Weights of a small transformer language model.
Size: 8 layers, width 256, MLP 512 SwiGLU, vocabulary 8192, 9.44M parameters.
Architecture: RMSNorm before each block, rotary positions, no biases in attention or MLP.
Training: 434M tokens, 6618 steps.
MLP neurons of a small language model. Each row is named by its layer, matrix (gate and up: input weights) and neuron, and shows model dimensions 0-127. Each number is 128 + 24 x the weight over its row's rms, rounded and kept within 0 to 255. Numbers have three digits each. A neuron's up and down rows have the sign that makes its largest values positive.
After each neuron's rows, "fires on" lists the tokens most often at its 100 highest values on Wikipedia text that the model never trained on. A number after a token or word is its count.

L2.gate37:125141085160131100143113135134124121119103112099146146173128133144127121116135115176189178157182168151169132142111119133136150107143155151118151153109140115127164181097125131145089117164117130107083120097154120144116143125143110143118116159137101103107107164106102126135134164163133119153166102105074152118140119135154136114127112134151073069108120115145111123183079182149153124144113
L2.up37:122100176110094104156130107147134094171156148092123125157089148131095139118128120135137119183176055145137095132142105136146120132102121111148137125109133117162116100136135137175096107120129121101083110086124124160163139118092126095078131177135146120135109152095105128161133137121118088141169098171101083132134105122133113129115117127116108113124102119089169120112119102117139136096080
fires on: "1" 29, "ki" 26, "ight" 7, "ko" 4

L2.gate288:154094190133126109167124122149132133135143124116159100126117127163155137130108129108106131163134109126098116138131098076123123148088106079138107125144154172116146105114111147142111111110131133127140117105137118144118134102074133110107085103156153147141079118136099131154179121133113153077103148122133131153090109111109161133129121089156143130142141099156148117127158127125115164155125
L2.up288:166139156120098195131121103119102130135127065116098090177131115163118150125126120096146129130130082129160109134141127142132107136104138126133102077148151135132162143146096162128114102114134115130127148109147066141183134145110155103134128094144142108122070128120129132140129111145118139135109131081145185115074136115120085136114115114143108104135130125160145129172154140146092157181112
fires on: " same" 16, " million" 13, " cm" 9, "8" 7, "0" 7, " billion" 5

L2.gate177:165122112157163114145140127116133141176116146177157121112113159143158142160158133173101120150133143138117113115124132137146135126119116153117118158152138096121154114087074138137112108069148095157137097139134122136129125102110178176124118110142139147132132119099136151114114117095139145138069129126150095126095123137167093132123184108146131102077100103154107136154141131139123145190147
L2.up177:165121125154113154114112177123146105202128119133171104079138120131121131149114142185147130135122158130115114088120134170150163116124121138107157114138080140135125158128130143154175158126113125149139107113117140137116134130122166152122122128132134126112138123110182169132128126128148155129144117100134119145087135139183115168095129147176161120112120085172166164155170122126090121148142
fires on: "th" 21, "al" 14, "h" 10, "y" 5, "da" 4, "ld" 4

L2.gate267:086115114160162118159120099158125204118113124124076123121123116205141126135140099138134142110114156087122084134137132171144084122116090106102125151105164136093123148095147119148117155160118107110139163104151123119112124127112104105113143126110111082115159099119117151126184137136113131116121157105171089143129094137129115125165158117107089137159134088146145149145113124098153126146118
L2.up267:119128106095130171079151089137100143127175114108101126118170126126140140104157145158122168106124148145094094146141129121071129138174133134149101132126126125130094140135151147156137159131149142156133146153144127125097160129178120145130128142092187156146151087089221132090145135113147081112161159124159111141138136128154124066124102105108133113106117136160117182095138133137127128155113
fires on: "s" 58, "ta" 6, "ah" 5

L2.gate0:136112087109096130124141151125141172143156121159116154158134125129110117123126137100129163145129098125095108100089132160135146160150096138150143107124149165090113130176125113162149147126108089134132118091080090150122172124159157087096118088118149188145118121127127139167134119085126120164128122107140112173154166123157115104116118106092127125139172146126144132127127102108149150084154
L2.up0:160156134106129106111113150109121122178121134143103131168148114116128111165123176114163085134141142158134125153135108127086081142144126119144115079108147123130066135091124121110168138135085121119128126124128150138156186115131151138113121081114132167166134141138148181109097156122143092141140128117098139165121119128109137149137108145131151164144173131109101139130130146160155121147112
fires on: "er" 18, "ar" 11, "nd" 10, "s" 8, "n" 7, "ne" 6

L2.gate244:151167119118122119149123111150099156131118075115100103126150130128162109105117141112095085134136129108122112161102150123116136127165137125111089115120080111148160157160126138109162109128118129117158122127150121079141111140136115114097109109098155142105090128160125084122175149112139098126105175151134083097112119152088144113143103199145126116103142124158166137131115141175086135139105
L2.up244:122154114147138118114106103166103163100136114107127117149120121137134153113134123161179143123168152130120170118070156125150142122103125147089175099131133111121145128126115108100149102115114151090125139146126095133140136075155166092136170121079122155090128169134136129110153188095147140143084140101105175175104130121125145079142120122137108149157112090110126126129127122114145119108079
fires on: "-" 83, " K" 11, "d" 5

L2.gate214:131172109127097142135130145153110096135137122106155124115130124123142118080139104130113134093089132074119102134168069126189095137129135136112145127145085129140160111130137114093147136162179157113117202132178165111120139119157109129097084082118176152129133121150106140141123089126096123121111092124142095107114123121150129161114146135122149135121154154149137149152133169129079135139117
L2.up214:104145168143114087118147118127111111113107147143120136108085181129127104127151151116125160194115079153138133159101124156128155114137119122134130171138152152127133177137109121168098124123111120136153121162112127094124097149128109140123132084097119122116109101131112105105121096106142117127107135108143123121099145124129125125141100105095085108155070073128177121156105130149155121126117
fires on: "s" 65, "'" 17, "y" 4

L2.gate17:134155119106091131112122106132081133132131125126131152145122161169095153138126096142137164106112105110159122107109124148166145152116141070131139126149091164092162088116101101102131151143113098152099158169207078132121097168151161097125137132137116084163135120155099163137133158101174128134119100110129118101142110129123091098094125107134111115136126126134149154129154105150167127112094
L2.up17:164133161134124150125141122118138153138145098123119139132155158120097094110102121146115145106099113117105129151107149146163127120133136114152113110132113174120145088131148136114137162144133086115105128162159119142134101126154105098155145091109141159125129125155139113146143073102182149141103088089138082084146110121122104131144134143135126161136131057149170112107120126155175120105135
fires on: "s" 28, "y" 9, "ic" 7, "B" 7, "ad" 5, "b" 5

L2.gate348:152138123149132149130114124113130124128149139141152154113142085102145147109146116124129118100162100174103169147150138114086143121102104130137153102237100158170125139142111085124129128105196101119145136130158111155112172125140116077179116126112126146084152135136144122098111148106153152146137135128149147152150139156152129127154138116158126064149132165117117096115158113158133149143095
L2.up348:199124123119168122130115083127154154141136169148160154126168068108147163109139137125130122148129134096112124163133159122127125111151151113143144136132136138166166151132132142127145124112149100132112156151135125138060110133146130120105111134110115151130136109141120140125124159113171114165129162145125127122134157159121145150141113118159114166138148125161137133114144110153147160142129
fires on: "ar" 21, "er" 15, "r" 13, "an" 11, "ur" 7

L2.gate412:094129080157137136141112117133110112140119085115163121103118141118128160143114112139131128099179147150097131098142138065140137129162133165160122182157131165151096139137120176158124100124142095127127126106141144121144119089145130118073141131147089169157125155115119133081143146130124111123137126147160144143127093124123191093147120116107121084100148134094141156123111151126131131119134
L2.up412:105132147133167150110157133134097117154142120115137165149077130134176145150100120121076078167153128138129149099155138106124115133131177106197119149194104169127190130114137173147141078133179135096148113127118144145096156138104107103144096122127093140147148095147162119100138117118110174116128136105123126107120108135108160165135160090111135092141136108106125179128144155108117158143157
fires on: "s" 15, " and" 9, "ic" 8, " So" 8, "t" 7, "z" 5

L2.gate413:135116116119108106115149134151122148104109138155189123169147130169143150154113130111135110090127168172086065084119110139123133169144124151118133111168106114121114170114084105130142105166086160120133137132125136155134110102143135142113128156120111116171155158084107141134111152138107116115144087111145130044166144113121132136085112133132111145113125118112126127192124138125157143108123
L2.up413:082144149143098125102129139104127141084107134135178105136110124134158122113155119146127166128158126099108130123137141102083144130124047151141103157131099111115119152133107070150102143156132127120113152109111108116124140116148110130091143106100142105119096134122145124119173133152115123118159147126120163112141103166078127155124129135139083154134121103130070128168105137091164101136159
fires on: "4" 16, "6" 11, "8" 11, "5" 11, "3" 10

L2.gate212:145136141149125113086166112072128143101114078094104164152153113127110123132097139125114120122122110151136132175106137078131162175116128127135116135192104130116150119107110160162144129098172133118155170129145113110138150115123074106125140142154120147104132106108130112154160129072188090142131140138117146149085090122160111121111154091129168121112125126122121122129100133127120107107125
L2.up212:165126139111131111127133161120134085146107145108121146128082091142173125130151115156146151122145104147146128141171102121146094125068142107072113094131117112136113133087156112111149123087154139184146150117165144096144105079105086130116121117130124128096101139149152134091118091064147111151135112117136169128151119128098142107091119144119131101103147147115143090132134149122108126109116
fires on: "s" 35, " species" 11, " total" 8, " such" 7, " Final" 6, " science" 4

L2.gate59:125141124141102148121121138152157163118094127120084173112125170151083144162127167140122141113162112108116117125123135150150144158128158156147095133133113136091118093094158103162096115141155085138135105112156119131158122092121114137140098130130114161168162102152109107111124145139138122117153091117109163099158118117111124149117102147118125121121126118112113148133163103141110138144090
L2.up59:126155125122099150136110148125125147123154151106105121118157178148101140115141142161143132098156087110122123126071127178145146110127117156132163110116087132122124098095144122159126112178103103119137096131185087136167131096127109120117113150107126135140179110125083144141122138089126151132122119130119142117125123080152098132107116125124101121134153129129149144169142129150146163179093
fires on: "'" 17, "e" 10, "ge" 8, "je" 8, "ran" 5, "al" 5

L2.gate275:123103142111165127178136121149125139131162082134132152085102117130144085127095161124081122153112128163110128149106121154180098121147155115136154114149141116115141145125110139147123113164133131140118079158136094092139185173111129102109131140138143119150120165149102144138132107141100117126086104089150161117116159093135142140108132131089118105156134144135155149144132079104171101119114
L2.up275:125118137169152136133133145117087106130148127161132153135155116161138130112114120111116107136123144172155098107131082131105149133104098151179130128171140154115178153120148119141130131108135149139086115090126115138128117110123138129139129141199121156096123116137089152112126082166077143114124165079143121129140134137114134159132123139115129098167130115117130148116160139093149081145144
fires on: " of" 36, "ish" 10, "te" 7, "es" 5, "ry" 5, "e" 5

L2.gate156:134078136115152126102149162167119133147157142117164129130109116133108134127104123142141178154142077124124098144119125140151123103141121082151129099142122141147146125148170168115121104129114120149146123117105126116111139122087140109176176102111156120151169116163116134124140097199110134086103128113117092138148144130105129124155097145115098114128131140141120109126153109155081152109188
L2.up156:150138146158125138115092137159117139101100144133152174109135090112168163130122160134108120099109146118130156166082129145121097133125112141148155108131091157155165158112116173107118101130175132100114136155135126170097167146130087101184127149138101113149179107106152102129134133126156142131145123128115151117126139105138134161160136161125156156155107156136132151122132176120112112134094
fires on: "ur" 15, "or" 14, "ens" 7, "ar" 6, "ry" 5, "rea" 4

L2.gate114:103128101129114108112131147108147098137128141163165114129130113121128123151124138099077134119133114113160146134150117122142141138103103160081106148144144103151115118142124102116082131144151147161141127154142115123155163100110155120152132189104147134104164092085106139089145120166165125096138147124149145157135108109106101128097100107109132146125153139100093109152190089117098107111152
L2.up114:115099170124110139158114148130148081162103149115147131128187156147119116141092167114148131151117157148150133136113136127154152100152158070112115104144064109093135141155125108160105116100113095133134105136083142159119132139112166136123115136157126155138164104098156101121122132144108149140122076095119161121146142106118167102128120128145126115118143130139115139119175107187141159168143
fires on: "y" 22, "d" 18, "g" 11, "m" 8, "k" 5, "gi" 4

L2.gate325:112148138119123132110144089099136164149140134138093105125111093132103106146139098089150108150148133077090127090189135176106086127141116145130122101110121133122106106149119135130117125146118073126151125084140131124174082109103126134109112104110129109141108131151158160109152081166146117073085100146119104090116179161107138148119115122105111095117118118111155149087106118128132133106147
L2.up325:163138145154139092090129067132123169092157144128098120081169142099104123121116130141152116160113124075137144138143120109124092095136137122158085107103120088157156092170137131131118142111175124144162137188121156101119098140144125131127106129150173133123093094137127119144152122116128123148125173189165114149125147124149168136128097113118114120114110102155173148069135124159132138121143
fires on: "." 73, "ed" 13, "'" 10

L2.gate43:143161143119122107119100126170148141129136153120106117117126177129137122111160128136128089124170145051148106159161103124107115157131114088126103126117165187125151121143097131125117110131083135131151176164086107121151121100069155135082158137166115139132154104140132126123137149134179152151126117130121144131127145093092098073117129099136137140142137146134167119135166126104125155158113
L2.up43:134146190124128127102078159145154150146148163122077111083134117135180123118083126148107118153134155076152119161151129156105124098129101104150141138139107124110130091121109128130153121126120166181154154144147135118139105144126115139071115148183110106151120147169121171093118133097167159148135151102142074157098140120088159124098130160129120134105147098147139143143083088143133113138119
fires on: "ed" 27, " single" 12, "lit" 10, "ron" 6, " Formation" 4, " planned" 4

L2.gate312:184098095161106181097106139155133117111161142110144137136152141170189098145130146102127139160155106142098148152107132143115149128113150172101146155161137107126086137102133152110132184115138127140124088132176165115143139114136131079167110143137117169129145121136172160116145167143137107140130104105139148105147161134123109118098107152165123141117106114146114097185133122156124115149155
L2.up312:140127120149112135108144104140136141127117115130135114120144144144150096139135143133087138142119107112124153159113115154159107171086114131159120115126145172106091105089092123073130143107129164151140098126118099129167117136086084140113117133138088104183168103119111087140140126114122087113142116119118119138119130114146203145119152097144124118112083106157138112139143142107121135118118
fires on: "-" 16, "s" 15, "t" 13, "st" 12

L2.gate367:132124130133161126119118132107133132130120114132141125110157100148109079165141114112142130124108191143122137117162096122127150100163102125118140126192112117156130140152140157097084104120091132139108139142139080106164103163090111095126125111127147178141101097145164151082136118135117150105119151123165141085137122131088162150131138149096096101136124141101160117124163105122114139113111
L2.up367:167095108133150136130144119114106105129156147127113138135163104162111101125137137148158125121121143121085118156117139145112199155152084133117130154129123125155121122178114123124114174144143133123130155131146125105131084163171123177121102129133130207163124107125081177153092141092114127110157100096094137075095138125079144099156116122136118122130130135102162096113146138136122137094128
fires on: "o" 16, "s" 16, "ing" 15, "-" 11, "en" 8

L2.gate290:122134147144116128134163125098112099104107120119146106163082139129109120123147128132099114145118098156100104166114156105160084153142120147132135150140105134135111176120128167123107125125159138121147131165132117140156128146131114136127139169124148093158173160082097079175138142110104113113111143103125082124141111141153112110091162137132163136169095086168153118184140117126103168155148
L2.up290:151117144131123094135141126098114131138149138133157152133127169161119141139110121122133118100067126131140116120125155137192131138116137150111139138128156151109125129148108126073120124111115110090152115128137105101101128087109137060161139116125099105142174092105153082116110147120177156118104128101161132118121116124146135142192176159087143136163125121144144137132133117114145123122137
fires on: "\n" 34, " many" 10, "ine" 10, " most" 6, "rea" 5, "lar" 4

L2.gate179:136152179124095166132104175126138122155157138096168144144110133110139185117122102131139144140135089129142144113115127124128134120137138136161142155117107100147153190114140162116131083094181140107126094116150146145130148113098130144115092120152158163132147157101167094150135146138124149125161118157116148158133130112091125122173128102146134146122118110149154118123141117118108150119081
L2.up179:127134153120074143101094137110115097150151111105125140109129114107111194105145109111139128163157119132120150124164153138128129115149151095123128151098116144096108144118124131165118099117165099136173101150153096104133166096103085154158117081098121148116139123081159109151148115119139122138125152130120156151140139117123114110149137115088148152118109132199128130123114123109128168150075
fires on: "s" 38, "ta" 17, "ia" 8, "ish" 7, "a" 4, "ven" 4

L2.gate163:127083100119162116131132163132071133083154119109165108151151127153137139080164135092122138154098081128135175095096095133151089130161109117137152181156175115095105122119099126114142142122111128075101117098165111131141126143146123151149170154162108138123127127118090139128102092133102137118167135128108167126141168165090156099088122123126107115122096149140098085127096128149144162158115
L2.up163:123122123155145087161153170128120173116126090146155159137140123143158132124171172115124140135099151139109153145121099136138113121141147123138157168125093092116086133127117121161146111128133105129103091093094125116128165133188119171162097149165150140154148137137097142134098123148146125123129183077166143128140163086141159124155133101095133146098134105118140077094100135137083118166127
fires on: "|" 21, " of" 11, "te" 8, "al" 8, "y" 7, "ven" 5

L2.gate186:185157149111134099112162103141114157138117176096151122123128139134121149171149120087143102141160115103140118110122099114139097124097154184100095118114149128124129160112155113130107128138119139127120086131158148162103111115119138108099156116091119157106087096123115107106100132103156138129151117146113130158096087155123075123077128075141121096074132146122125092097123167095124119121137
L2.up186:154148151144111164131134150130139124113088148143142152159126113122128065134143099093105099133178167138110127069136119164154129161094150166121104133095143142189123102114129119130109116139143106141127091127184137142120144141124078162140125120098135123192126169127133136126111122130136146086152132130131132107123133159179132132120114111106129117097135141100129114125104145130109131154129
fires on: "on" 33, "e" 11, "ne" 7, "é" 5, "man" 5, "gon" 4

L2.gate253:138151144107117090119145113132117151135127117089147069129143133126092144117143093130119150129117167105178152127120067134163139109127138143165140150117125141130116136110113102133076121126094147118151143135130121125147125148135115130145157116125102076124120114090116159146139146157116125124126124139170132190114142127120135107097159126166115142121138170144160156088127088111142186150123
L2.up253:170138142097093158126130143108116143107111132115143119126120149138126150111092105155116159104092128183130111141150120115103106151129101107136163124135120178119158110134136135102130121118100146178134159137116130143141114183131112166145121127091111106164151102082160158129105143192117161079136133137138152089114109147069177129131083124141135114153111142087134144108131137099179107107104
fires on: "p" 18, "a" 12, "um" 8, "l" 7, "y" 7, "c" 5

L2.gate508:132112127125121151084128136142159105138106169138124137142122133151109090124127118116145179122153146107126143153087158203182135143130133126160123142114150128077118130092083103150133131108125134155133123157123138142152158113180137046135163094134126144155148093067137137094162121088170149129143142131124119167124138138145113126161137126113084158114149108124115108111117116141127112101069
L2.up508:112137149126150135116188127074120100123135132130167093114110131156125099142134147139122170120142097145088107116096095128135130127098104145114103120103145070145128173132125137119150136113128140150110103132097147102131104079106086131129099106120155100111123136114145112095120054125128100117136148143173124133137128156173142119114133116140106160071139165125171123168103123113114141101183
fires on: "s" 63, "d" 14, "c" 7, "m" 7

L2.gate47:130117102175138062156157100112155150114169097113077126127160160112141132158038123120130144110147154112121103167102138141139126125169120132148097156143130136141130099123120111107117125112136146109144124111162120118119153133109122139083168128152133106130100087102107144136132081127142146076073151085193135103121115107154131119104145129136108150143106098118152168141103115073141126103107
L2.up47:114122081147156110114124152146117121149149099120102103113143132121131124119154176131165149149141146135119103067184140144125134133172111136141123144146188121116162114136118118148105180136123106172171108099140128120143122099126144139075113133133133101144108111109088154096144124085093104107089135125116162135126122116147102098119139094132102161128118125112126108139115139133106104150129
fires on: "e" 32, "im" 13, "on" 6, "ad" 5, "es" 5, "ye" 4

L2.gate296:127106130137117143134131149140118162136151111084133115121171138145120143169125124132152122138135120119130115082158124172161125124113135133141117130134138092118105120112119129142106146110142178145123104162112116116141118116146124159131112135144124126099126092176132137114096127126111124137149169182148117149108099155167119152078130163124098117075134095125103081132133110114091085090128
L2.up296:094086116140109151168109143100127148126156127099097166151153137111119101144093089124129185136099125066153154147137171144129093106117120136116133152091134124111124121132092130091140170114158164140158135140115130138110148145144081160103170109114134106152084099136111122146128166069099101107116126125122144120119081078117134110100120111138134158138113150114152094139119096101096092137106
fires on: "s" 45, "'" 18, "/" 7, "’" 4, "ut" 4

L2.gate265:153113113107166110134132053098128154096079135119104128115145090147120121147111173126116111163125147155100157150116119163140152123134130114160106152136087122122136103116141143127118142131104144160179117149111135138175167109139126131126099090117115174079117114166110120131135150156146102143111131177137134155104127158133126084123132141116122103186111081096145140181092153109124150124134
L2.up265:149090149188111103148120120086118162155102124104107120135147107132149124123099171130135141143171121160116129147129119106170142146105147139103113087094163092085110077106104146126117130117116141131120152179129157108126182123155122141129107162147137130138137132112147159116138141123133155177149085132116110133111143093109165129145159129124154144105116101118109101108131112145101137150118
fires on: "-" 20, "ed" 14, "cu" 10, "habi" 9, "s" 5

L2.gate44:138113107096129127122127115149149172182131155121121131143116106108145134100108165144149133112120083120154094117139063134107127104099171144134143110125138185162107074123138094130102100155144159135121123156119114146097161102105111140154102168105168091132089168148167142113138097134137102124150114101142146130159107144115112114142133134139154121107153115142156125183116122117119124162127
L2.up44:123111123126133088102131163142150141149160165102083136107105135146150127141118126124135133115111163089123092095136098154147117156135075136175136128134168193174161160146189175121107112127133137107140116161113144142128109170147141125142084142115120146128160142154138168152136122121154165090139149133127136133139111137143168130150142116126142081125106116121174099154150144113128175146152
fires on: "0" 22, "y" 10, "ini" 6, "a" 6, "er" 5, " Te" 4

L2.gate435:108172145113141130134108133182157140128103111176111130123109122147120161097124137135131124164156106139168106118166140130087142103134108150129150111141128140127132137129110120138125098103171126182152154130107095084136137111150127150071133143130190143164129148155083141085166112115122113130139144136131123143134105141145090111155146104147093098155177156174132117115100104124118106071098
L2.up435:127127162146129127106112164146116113101116116122134120125116138129151115126144183114154121152147136153148147121089143087130151127098111109139139149149141106087126158101116138099115140126173135128127124128119106131125146135084147141098106116109144135123137117132127114108157138096150158143103128112095098098119129125063106149201155097165105141169117132158129109160093158151068129109131
fires on: "s" 19, "ra" 11, "ş" 8, "a" 7, "ll" 6, " bass" 5